Weights of a small GPT-style language model, trained from scratch on English Wikipedia: vocabulary 8192.
MLP neurons of a small language model. Each row is named by its layer, matrix (gate and up: input weights) and neuron, and shows model dimensions 160-319. Each number is 500 + 40 x the weight over its row's rms, rounded and kept within 0 to 999. Numbers have three digits each. A neuron's up and down rows have the sign that makes its largest values positive.
A block is one neuron, or neurons of one layer that tend to fire together. After each block is what it responds to, as a language model described it from the Wikipedia text at the highest values.

L7.gate13:516518501460497493496566509469395465579482467506506478501446534595493509525490505476527511497492527443432469582518550507523469490490456491432478446495461438462484453479543584471495499454515484478493393465585478548533438475519514490438545455506519512562482514467495511517496449463455529491433524448458424494489471510504552502537500532513458536526593510484360527391580506468518466434556444491503486508560408487425520567460520511538537541457500515435554508475560477542521433541468501
L7.up13:479538470473418536451445549512534490530515494469502449516450442477482497516492508526496486495439469515428495433533526533520541443490484502486496468481478507483549436484496513508479481538511438452490570479490495478498515499489504500483504431504547507554495483545481494504507530455529510522524488412408535490460426574509528543491531504512522534522550437453465465460584572517453526549551451467449525511528482490490484539510444507564532485471488423462494487476476494525512394553532495
L7.gate193:510475539478483517537457457434509406473432502523455501482525540480569569455447483517454502428525417507500521459518540493459525474488541499460505497500534457495433496494521442536539555498500504554490539544519565555502476436507480478475548525439441562530547455570466464490493460516485510499561507574442571563452465417482467502434486505483540502514547522491510399459567525442550558512446513509520440574517419477431493489556476483454482537510485468480613533444543540476475554523534531
L7.up193:471571499510506477441461506466517521545473470489461540522467566520498479470546519538423546519556520524509509528518511535505437497485544487515517468528545571522496447564511493538509485411497522497518461540555509474529490496528514489441525467546496545455550496546449464456521592533481451539457526459432529455500564483455460478478548435495408481481429462547510483493478519559508551536475532543482572450462495499517532489457507488498563536448531494491464479476478541524581482451430482
L7.gate243:485486478559594500491533452508532476531470434482491544575465523548517520503534493476564561478492488589463505486557452447484557484508504440450553516480519466502482571519519483499504555502503494576449501504479516538472450490529525551491517506507578544446544491477515487455467462541500509540562546598503538525566528499544518510483496527551485537483471527548442490460515515457483518511509512452549557491472516452528512429436465526496568517462523521471462469505561513510553461555468473
L7.up243:597543448506553554518504517495500427498528501493424577457479560591458494501542483540462557535450492541533372610509463519547499501586496472514477457494512529489495491495498518491492526453544580562442515532495486462503454585462500484542474477545501512460570459521527506490474478477568545558511522467474458494499482488450484441521440504529607512474454449497468539452551528554508500522544491528533499524489532413552491510558375526471459500497509468489529438535454479529466477493481485
L7.gate259:511549481521533450516444493539524469544467517523549530534571531488490518545499518580416495407549535467426510463466518426528488465447541456507414531467523454504461476450483547462480565498420510527471527455563452476489452563498516478484429541498471571568478395551546430455539460444572511450509521454442475513455578498478507490448499588520550497492490533571569453490498477450485495520459497529515452514592487494497483499455516502528578474506537488556515510486467527549524505572471436
L7.up259:495480514508472546464549477431566473544553547556489489468498534477535555481422453446543475548514529537452536451455472499509479499529497486500558527501472534494570505585483464521526544485462498454515509521541469489488453538473512560499492482496528515480451496534482499500440514488522479583427492570498537397616498536518522501509514542458465473475508458457509460470476513505489542470511441537531525559458571495426604517564526464523420503473472475513491470427542440536493483411528513
L7.gate280:460545488512489504397504575593617464566519493554442497461493548502460456556492466476490479478513516499499540442417535540459543541575495600581541524521475526504487474544576437508508533539508563540519482555510535440522542560453492477491467488446420462549521521487397489576467558502507509480499488512565508450502510436440483490512515459552445510496521482450481487460539513519537486546510485491453484482488522484479515521480509508490476560452564476484572439478484462542440435494537520
L7.up280:487539456478480486443489401550554481523465552510527470520488460579507541520534550474543513486493523478514539441535537561527486548451494475500519500490478467583531500537509456518538489444504529532491512479539453469551439470510431424511586470492565530548586462516512526432518512540553524416557531563542561473543433463537516507434534478512449481474552458442480439523562501493544499452493477457483516486523454432491557519494487399441592495525538453467460500461470455511492490547504524
L7.gate543:515532428479484493405413476468510484526530438502493501474494457527454483504461506586518527519534460521474523550456510496517487468500428471488510517495541538519536482511532465483456529502519502442466482482517432489434521508470469470546505575559520448545530502573483476495514464466505462571489538483493507485424502526360554556544514457478479521551497518455473428481449475546541534482419517490450521505497444486561570429506468512444492564485446494535531541452521542510575501443576534
L7.up543:494544467573451498369444459477507542533559482506478543478501477504495477540491528527466530546511449486511500557468543477514508481504534492451516495483513525555439544504529471504466570445520487473462448477634464480457486517461508498507467620531549481514510519531486420482472553524480474553486479409494428511439500517404497496574518498532525458512452497438491463508489432529454513455381531474431498529476478504546611483482442516458528511457483554506576549515481526546559485476562514
L7.gate611:454459503443464538499459520488504466507463399519465440547538551519530444471488478444481525513455476540508467544389514488478543416493502563532510469414459532546477421571522570485568483486473525526481488523499500486467488456482427508444485470466403533440581422506445534466458479513540501511430557482485510457516488466506565470515505498530490489480466482520539472439498476528483472448501490523444518460465469473584545463537514517519509543432578447533486480513543542504514505519514503
L7.up611:532440514577437528480473514528576535494443514553592540501507459508457481553364413491557479465545443561427468492482551494534469606495495496455504510501481504426470485505509533465491519516504461515518527465539519435524580498534530468523452434561557592517534477535548449538513507535436534525552455479454551491527519536518511465498545485495503463555508561536528533522523544561500489491483470497552497533538521506434461545439514420504484485531477580493513492484510541601497532454477540
L7.gate662:523491515471480521432493531482529506457504484545448551510439493429473529509468552546505510483545499531510513449508508505552434485499448523528566478547542472550500458522554475522512544466429503550541458490460494499447479554441540430485483559538485498463525458472437460429531540504431515507528521499552491495587458494443482507454515513503473455545495498497457465464450503482525448472516485558484579487525430564491503455533458500453443506428574547493507444485408516513509441515479498
L7.up662:473476549426578562528495460537540389551541501508463518565467471448576507480530518427486443463473533473497541554500494522492491460493443538447514431540435464492486481529465504506584518516470519513520526430579482461514490380512518428540454507443461521484541474499475542460539467498536494462546442490516492491459406511502498470531531455468504512536540531498511492547474496497488468500575436524562499494438505496479439485518572566509540440454577500540456522528482564553488527471495567
Nationality and region adjectives. Demonym and regional adjectives, often word-final pieces like Croat-ian or Finn-ish, before nouns as in Japanese film director, Swedish football season, south-western.

L4.gate27:481479446493518497548524435461517537524559385498462548561563487455445541435529540492507460492438444520470490465559472522476527489510461460495519505397446518513563507516551488473437523476457544533558537571479546515436605531472456593388442407464547554498510517485517499508509511527493537485488464471457448560468499474467570486551495492515454464429462511470483497466528443515471485539513497522518446545524525473494493418420433469492521511520444514488517471499478569528469471514531560
L4.up27:420457481478477493516533549510425521534514499468472509529477486479396463475507509473498438555498480501550464529510456440519530515520500462566563544521492494415536466391495465504446462476456526505511559506506527527492504453546429501403492513521483490519486513488556524436484530493436478440419457453510585524463510455432501484508492552461483556520482518465497537557492499555414523448605539596525476587542416526504503555457476488480476542537524488464488470408436532541462497496523505
L4.gate148:464497439448450488488476530547529488555503469568539515511522420509442428443470544455478451470416460454557532537478586504495438495522526472442484541468451425460443485488531525515533523515522563538447513555519551477503501444517491450495505519553521478534568472534504484481424524543474501520495530462456484498570492507524570488482557511522544436502562486556433541542469534570464544511444548560468549467477541510518430424503490505468483519484474488560500563465535488456492513516491550
L4.up148:459502512556510515497519489483564517547465505547528463511486464447467505462479419621442559496420448463501500549567517608455492524540513521468539441475402526448486467451534591453506430580479523492467446464494533514482486437507513483589539496526478524512487471483447563570476500465452533529491418503447585536544484523511528427563476520462459508454481507469483533523482476506501505506502552504519481508449507490458458433497463541487530479428502524538516565464573479495480495512496496
L4.gate240:475511482496506409502500466484477462582546483530478504520455469466512450464508453504483519512560442559529537501486479475492445513501394543500503486457489481526450557422487583542519499522506530457453491546542416481475511465544534475527537515503525459490479502487493529551544539566489500540506417503475478440542490566553505471441520546536534495465443470484491446509530492545409533525497564527533492477439472542525471511528572555497464470472523505541499486508436467498516524517530548
L4.up240:511510447498518495506467460554537497487502445555483543462553465481497556507538504486487578478371486546585562435525509472537466506490426561488542512439483516469494507503552580461535535539492560483434451500512429525453470456471529450508495512471436434543545524482517544504459494563455479527493474553572432507481524510461501417542512521553500609490454459550461498465491469487496465514475463532474561550495564506522418588428560471467438484449469486475476526487494491480558588477523482
L4.gate313:503503466443560412503508567527410460482478457465448498531454525504525514500559582521535509467408458536521488539498425594482567495487493438475534516477505559541573457441491484518478459525489518457549486500528482445558542506461472435478512531475504490446467509554516452498509452508525460498540423486506499533506572482499560531500475485573485514527455515522449517462512367520429481448473474590498537485444457449422430502547468450487499564459505442476476530462567468514491512523447467
L4.up313:492518530479594521548494451555457408537477562526498596537520456538539490531532584493483570485492501476549458510481521558463524511490445525460506529526485473523510513508482532441481509503489460501488464448466478513575507520537507461518500517519570445449510475426503477506535510523565418454459471589483543578517517513518559485466540484545518535519472468496476530561467501462503539538549497569500472548471486478522466561505484533516462527476497524581473524437462478419514540454504484
L4.gate438:507568423437536481463494477481505513526465474470495467498501488510464524494498519504476501515476430510506527495512461527470492469543506551524485433479542467515518493475452519510476494433520480510464497516501494443451462523489479532477526566496535467537515489528499448515434529533498556477506461495610422503535523446473498455474552551573480568520488450521545538444552481539475519455497418579471456466448477492496475492439540472486486491463482519481454562407435559487523547441580430
L4.up438:475552420576528439517543511524560497524471469546493560507492521541546525479554493532481518491454542524515516536462582495512495547502516555531522449475526440483448453553521571436504558451582495515472559443437382520567435533452480493539508482547521526555488506470519487528459527499551446505433540530494495531486502554465444573516508506566477510507525497483440460556483558507526491507461470546519544454465473490441541567407479493546476441519525498475515458541558554553516522465407494
L4.gate627:492506447495506521450525480523470462539466405478529476461518527434473475594502520489452538555451482552478515529544530463489552514502501517544417567450509435472528531473482508533499433499586515487491492492514522540466441544538510399448484538464477495556457515489503483524448459552513465412506515550421448582530494493495493458436446430602518494463438515442490486386427540455527465485491524514500497560536504508492520413499501473533578474464495514456534480478555527571501498456530549
L4.up627:505527495555537492528545474549549466480520497505403501515564520473483478600501522411463515489491478466542539561495492574495546533465494478472503516463502512512477537413453505459512473451419480466552456411585522435469399452482476492507457501558524526553394495481415490533503522501537493539440525551523500561456486424462534515489506438501494466496519495531567521474483484499446554539469517535522445501545463487460467441559571478525480465467479438479543489480556493458540547432463476
L4.gate724:519527505493554535496456531454479495511482463519481434550549462514502560478548503512451537472500447513517454397469488521454525450543538490544537447618472511466500540524531540498502464534497523599475530498431408469445484461537471486486546528538516542531535517551501499547540475458481526492506491527538490415506520509512535579454486479543478506503469418576449525460487564524517553499462471518467545541481479529513532466535493426531518494466480513418404464523465473509492483500482504
L4.up724:492503569435430466453504495474553464477536502514535409492562449536486493512523546528500546441522498490464432428475472482509552470521516538581511491546475554497535517499534605509504479484441509564467575469446432517518487460533419472436505588556442472485589560459480481554490514461493509467516443527577459538531510446536505562507438520588438526518543474519423491513474547479496509501505511539483570541539472464459520446478516522488489512466537581434449461466533511443529486542470489
L4.gate785:481492523539472554464526501496450472473432449575564510494439476511475456447495500572436452542481477489474489519538467530454543487479590548459603484584533537480577485496484507512510511445474414483529535493407458535541518445451459483534489464480506484513559506520451509506542498483479484537541475571497539498467550494472541535490481506497437488566487466568406505467468486465501500496504504464531508497421508434438466530465431470443468480449505553419514444509486530487462546519487501
L4.up785:510470486489515448543493513538457499504449436549491448467468489506546438480528521473495495487443472479399463521476472455531464485504539438481520515560524501503517505464537491474595498500541484427504519489536539555547425521415478519489521494473519467522487535487473447479510421423442441570512526609588488521532486444506505549446557472527535471563433496473454517489441478450474517526457505440461519489439460450514555483480483546492445550462538551439442427464501506546535457519550501
Male first names. Common male given names opening a full name, often in sports rosters and tables after a pipe or country code (Patrick Kluivert, Peter Winther); weaker on pipes and decimal points.

L7.gate35:500473537481453479533600515558478484497522475456473459447524537598525467415512525468495569492503527466567456518525489575507511487517487468550502520563484413552507465548520560423512447408505522503532513532476516491508500447507495515558494516523609519497508488449567608523575504502527546472514444535504473506579516480527465564469431528525508532490445481430492483468463534490585463435590495486516495518472534530468525475483537456566491457418509505442457525513521450521484489453425503
L7.up35:566576507445476555502542501495454496508527473481450450539529518541573496469487513497494499494538515452534509575452529442496520584498424543550491556519483537363477498450539518499538425495477528526507505510487458515440525479523524494498542499542517563498372420536552451519549519468533564499457494483572505428458553615478493569523488504467468461504537479480486462497441531493570501488511532554491485459559502449554528442512497502623440450449495518488454497525498441536486493459482566
L7.gate49:492527477457472510542538458504480468528497518501502509495566505547534456489548485456546505496466467453526492535481449588499474473493490526544509478496500505505523486460418487408515446482470543578467500522515411503521467451502513436478484570510499511474513526521542484504567467502507496507531480448560537450534535527485529455519489605510511527494531508507491591443541428522509471489556434537447489512482481454472528516465520450535554503488435432460475529484496495511504466448480505
L7.up49:534483529495498511475471493482476506492561537507494505509488436469471512521520497448471566504507468595534512434458503474463512475566545555541487513625468555426533501439507526533542517462483451535522589525457518466467436510498488447512538443545435523508505462434512451394586461541496534507524483530461496483444463424512506566495524483524518486491566511517413489461471488506481544489487542520498565523569543406533485475516486435437518412449484486570435482493476571497480475461496521
L7.gate318:529522514466566560532510528453534461525539476500477463473466488527519521439483486487508508481450508433445487464467567606448512486539551485460482454505471517494460483495480566572617462513474475539520534514478453384465547490522515520508499478582498536454596474507580556529512470476456412507497485485538542487544461448492545582528498506549502511524568528474496512477504440534453515469453505509478490533483544447478511518464519440491522516515543446566506500498489508460475486512427445
L7.up318:512608458567500522485553440473482485463486511520517510538450533503499505505529418533574543515508483470558514512542481500442499518466501476546541485489566481500523524502511486588555464430559584460424485510519542439536542517527512525526509520550550397472514552524495545509582511476463517487471403463431510507564481601470536459537483515466506443564523448505491447475525504436521545443511492474442483507512527495541513453481487507500536515506417558445582509485527504484486503525549555
L7.gate440:522543554411487548439468472526529439494552484480519483547474450538564449516552431501357513403426481556538491474596440515500438502510485519545454452484492438429508482563470470526501506513497506528502447487400456468469496513531489532534533509502393495475489459484523509481536474485514507510442447548499480496555546533482577486546519505568518463547508486481494483420414514483550434475532464503555541517509522449493496496525527481511465487441584543460500487531475541551523518542578494
L7.up440:512489521542568464534534476514453457540495421495507506508508421515527473462487476528489491522458512445570468476563488494509579584556527460440511473542486507508534494533531466440479501500511470533455457517462494479492493457525452508483635486519528521437446533539470480507543479492445470455478500492475492471535542474403515429455465544551434502563444431521498546412564521489555488394533517490484513473457529450433540439462509565485436469442537491520473547479561534566455520484515498
L7.gate485:437472560445484441525502552397558473500485530518515527475508441508532496421537506444470646482507449525495465503476464521553522502518499575523508430550518469469478472512454578433516490507394513552480508460435515402519518522479508530503522599503547525511577452510534537471517511547542525514499481511505490444532465490479515526455487523474456491521562433573465494466472512581498575522487512493469492510494512463450554491472425428501510485486536501431447430505541558453545541502487492
L7.up485:529478482471563601495485510514544551388527461510516495513510528536491539478531507508441535488568531528514560510486489463536478499493475445555541540458478536546476539523482464466515440540469447522515530540544524573476488465477467574503541491505507456565467506511457511485547501513580529515503604484544430511518453447466453537403473566443478490497563497498497598487485507568484532509476446492471560534467466522538470440578510485503513428548510532471492459592469560469498475537490520
L7.gate631:460535545504442422555532521429454415465502510505476464531555459516498515487542422522468500531492502473423537461481474527462481531472494432563455480499550435512504428492455532560518525525507533533502482490429532458508549408471403505483513445448516490506550417527458458479597518481516473496496464492495473460478499447484486463483531457508539486519524449537433525483498470520467479457488522544483495559466470492512553555449455503542518487451528455559513498527453552555502517486469464
L7.up631:466543598562463546511488479489478492454440517495507525542468452465542453462503544526500499539460485487559503526509462507515523511489526533487457518560543470424407532550529537524479536519535496518500461493460532502397525438502551544522492579529542510498541447541544524526508559462452528463554475426476533518515540436512500477464461517518442428488484494478445539535516545520566491522525535606504515528446470502575530452455525420556521506536473459470526563568456522452497489469501473
L7.gate736:525501544456527524468510597492476496408511506509534443533533562452541538427491467555489552509429452542495538471412530497575570514478466537471474485521515471461473510534529479447529480442483465533463583482451537429446436487488490465514469484525455554466527462490418499545525585457478491602533406562483512418484586538548485522516542502472489455492547487487466475464538538488573480457463536459560508548450544482512485504485479437521553509409447528557549439518483453539547468485506508
L7.up736:497471531487477482551509484479578479520531525517539466479533471556499458440514504555441506405442495579571505520515463509537573562532376455524467507525499526447499528544513564500481516454506524583457516467457456444558535478545483526537572550560521523516499526461549465559518506467479539471462452467542447443466535585502438547500460508559469495507586441491554431507506511496542458453497518480519494505469467473501551549471483453519499506474482530498451518481514500542458483455452449
L7.gate792:520471494481522483546466458493501504453450484488564428506489438497560474512483537496549494527536514469527449496498489507477471504499563534450502528450513463472410529553512497499479455515481505448499502466509462475479467438536471536442477531578520488468528514527599563515519444555493458573560537546525494467491489524469496495470493584509466540577514465552505499484510498436558551500529461412470536511450461439525519472543480517439412493507448537552557555481472563481427496546449526
L7.up792:549415479534433472535494513530531544558492522568530451517471492513570477484550438520460500528450526453572488523477415530546497416516581445531566495450465480409500586529481515442434482456505476576516515553467529527607526541477505462470495532562493501554456532473464502477498462485524477516505553499534480437447471529443593572545529527540482534519579474512543568506483498479596436511551539399478433565507482443467456490496479530539466481471503458512507589505518561516487519567496533
Personal first names. First names, or the last piece of a split first name or an initial's period, just before a surname, as in Robert Frank, Steve Simels, Marí-a, in tables, lists and prose.

L6.gate31:456507465533532542452437505506547437476497548491480443492555419471496482421554516449462489499535550531441459467528466480476398449455515607562515543534503491415485474479506546489465474551476525467464407521421505431475497515504512481549416515474540545448483450419482552463585472538390461556509482485509492461483437528528503470538523529537485459417522449463532469533473525470474519435507542503476482539466502524585505507522464469473485534536478443526500506486421435517522470537550490
L6.up31:477584484539525512550434481484571545477474583529501548458466448430490499470574482436480463506550570544474487480534511539475458488426521555594498487605470480455502496512532476452484444472528541488489488493465486485513474513471541536505463521471503555436499444453467485507556520531445510526540457539480537489425476563488445440558510509504511537472476426471571456488486531464506487458501552448536522492458418513510442536471455481476483521493464442490481490497412451509498538469541496
Year prefix "20". First token of a split four-digit year, mostly the "20" of 2000s years (sometimes 18/19), in dates, lists, tables and citations.

L4.gate9:353469414473521489520561413521519496497481517432520496503485542582506464479522499463481531547543544459466532503533544438491479536537555501492493525530615494498512516476471420423537478502526460480467517522496505439514531533566448478510509476444502523502512436493504507539481456549488487509516480474438483496525480457503502554471560512546502536500456482492519500566475541498530499539515473548459467557470581516632520506512484515489489455533501502473533546465537450502517488497543509
L4.up9:549519532581474473446526482512471512426497509538512478561470520472504565505458506539487460516523523526458502427433439489486480458466457494517576471479483477480484454473527529570453515521459455482500493529481533468496463474504488553526477453472451499448518503451502464496595470543589500501526484591537472554562588541521495576434416571502487518481523549441507439502475517443578534511510528463475512516511449465464468542528503489496514572494539521532526491480520507493418628594414439
L4.gate61:529452499498535573529459494480577482471464527483537540510562528514487461493546434477464431491521465469471430591520536489478523456479482457474528441459562502455460505458480531473443472521514493517493414538476492463449430492539537477542568558514420551529457497433514555455530496580562524522442483535502521487529533473536449537422484543530535490514445574496524496574528535520579531509500539534495464435494566520521500503538493509514554522586523465520469464515442453469473593561518535
L4.up61:484498523509471497484486495472514498534508554514552573481499519445541546507484436456459464439468439444455496470512451464505508477501463463504539526521483560424472442462478507557519462455525470499470552454512471494533554489546519435481480517468580519542439476528473536461481547434437510552469497410522531455534495471554549532551502459578440498511513528485596504477491483535526531482577541541490489496414530581449422545506441620506516423545449545457493485554452516529552482483444533
L4.gate202:437536493576495532506538504469512516508505486572471532532465499523420462510482467548506430507557518510473482372496509495574588539432485415514516481504556477487458454610496475433541485518569546468446506447455504563564524516420572512457503532485501492528526522534558488507481572515517577558491485465448526540511537503507468596471520436440473554452569532487547449434510560524507525496467479457474471458474511477552484498495475513461512454451475433490618542515492480534502493505509483
L4.up202:521498497524401508452418500513528479479451618571446476577527557479488467455468479575442426527437474502469557548480464527545483472523531511576473499448539463452460421541455578444416487489427484515470468496485581524539559480517563495484553436458514525520495480502513488425555441556441526480480554499482490475544493442495428562502461567504551577528499554519615461500527524449481487488527475536451468543471493552502431497565518491510493466492461521562530488487494534557461525511542536
L4.gate329:440493501531510565508547413501586485545423449528443541625517485481521457520532507489517489520521447465462530466503444503507515445500478521466535446472519479504559460503570494534560471439461430494459514532551492431434554550546523475433481488527571489547425473569480493469547471538546519540510548432501496496524489503553515433483504498546503522494514489544505484448584533495443468502518500543497558465494454563587478481460528570480546522531498489493487534458533569514494520444520506
L4.up329:483469458503509504477540555434520525521432426474477464553595467565500472511511456509527470571488514512475532524551522495536503533460503482478533506433496451469589526595493479451591446456496537509511481555460500470447538509468463545477474448542528498451548436495527484551459474559462485510449519477522485488560491453490494484501488414492516493532493464470581438445546467481507580500437455559513468499501497568506560523587509481445551487489552476466565572490482561539487545462484506
L4.gate339:548474458537451504504505506595504501487567509569550454495459518603579509528554418553524510493480501519560526471513439546520465524410481442455584499523534471548494447531479558547497464497464405462479489480490556509473501523493514469501508522518446487436466508510466496477523532477528479523487514446460503552477468457488504479508490472476498551508575527493565530520563547545484504509538529510467442531467478577519451449541472497484533508517524577550491513581537563550512484479458504
L4.up339:450514489522434482499526531443450551511466484541450460456467466444535520470493489506469489478416549543475575446433528467533527476483456511447449487497532554481544469551480556545442501491483487589575489468487508508499473584537521553507524483495525481529491578488524554509514493484506548520511420480546530489435511484476457475504436468501544475484471448397609435458491496459471475500518519506428484555515541560482506484561457496506490457506471437517468518510510500478568463492521579
L4.gate512:541490517449485545543489519549599499493531489496528536492476545539442572505526487473574474486554487512477501505506459464545462497496560462447482537489491551504489513525488471464529484434467503493469479445514440536473471556488496465571595529583428526475548433509516515436473480487510420480490571542511468522507431449539506422510513487502516464478508434506539550504442493448481526444550538477532535472518468487535538430479520444549511430542587501498496508464527518574529503464521434
L4.up512:461472486508488538494453527488499510467440503522527527484476464441503554505533503466503435500538510502505560502504469465464433498464516493579493430507601484483483471552500513527506494566464469488510452428503496533501432481520502482519475587496451516451454531416508538488535458501495576507446488519476507498513507445527507582471562496498515479461566526487443536435486464468471467438515460467507556462494491607552490461510535476536558452527528530470458488485469505541450572511534525
L4.gate604:525544522564508477460473515485552444516501502601590565504411541483485483533526475487567464513505480426538508441565472502421456527563560483548548527388418493498448463447415483487478484564472517504495520502465499507456471428481522481523493508555476549458489510540480553474510496482510472453458494474548530506526438536491522537516430434473500474428577494403484563504536434564489532445426450452527483494529471552486499549526541444479504467512463510492581584544485527475601463492531429
L4.up604:491501495584508495528492498503498465481490461456470501470523521470501489462522431520464512477482523362413508439486500483469480480532599543565491499495495455498453517588526525473449528423508507508518505506457547578504572564486537455481592430520517488516562518488481520418492505495476481475483534462455410480490522497507450533490493528525445478492520550514578479548481465439494601604520506450487555513484514522532508514481530481513553491473511437473553472467485569441443552425513413
L4.gate768:448423445474522549552516437511525537465430485510486546623483525469470530443513530474514516497531480520468413534570573500516480600573498479513495453573418506418497459550453529537511486451471481528491466477513456459502450465527545547509526526528496517463445498553443473475508518509508448477514577534484535463469520488504455508458526496449464448520475513478445466563449624569503488472463540421487509497503492517509603492521469496501502544566536529474492499414481462423458487571519518
L4.up768:475543484516501519488582530505578476441438483526450503538488489440433492514548520466509461510465520464427546519523525521555558511505486568458542498502515485531481470511555544497581482571468504436473533431525501548501547472543471448461458540559501515464362511483472511431472489430517480515431477486482442483489464479479452350394499454477467480461511566445554453514477534473511502523493460488526501548403579504489523551450495490458563486496470493507517591564521535507442452480476500
Years and nationality adjectives. Fires on the century token "20"/"19" beginning a year after a date or space, as in December 17, 2017, and on nationality adjectives like Japanese, Russian, Belgian.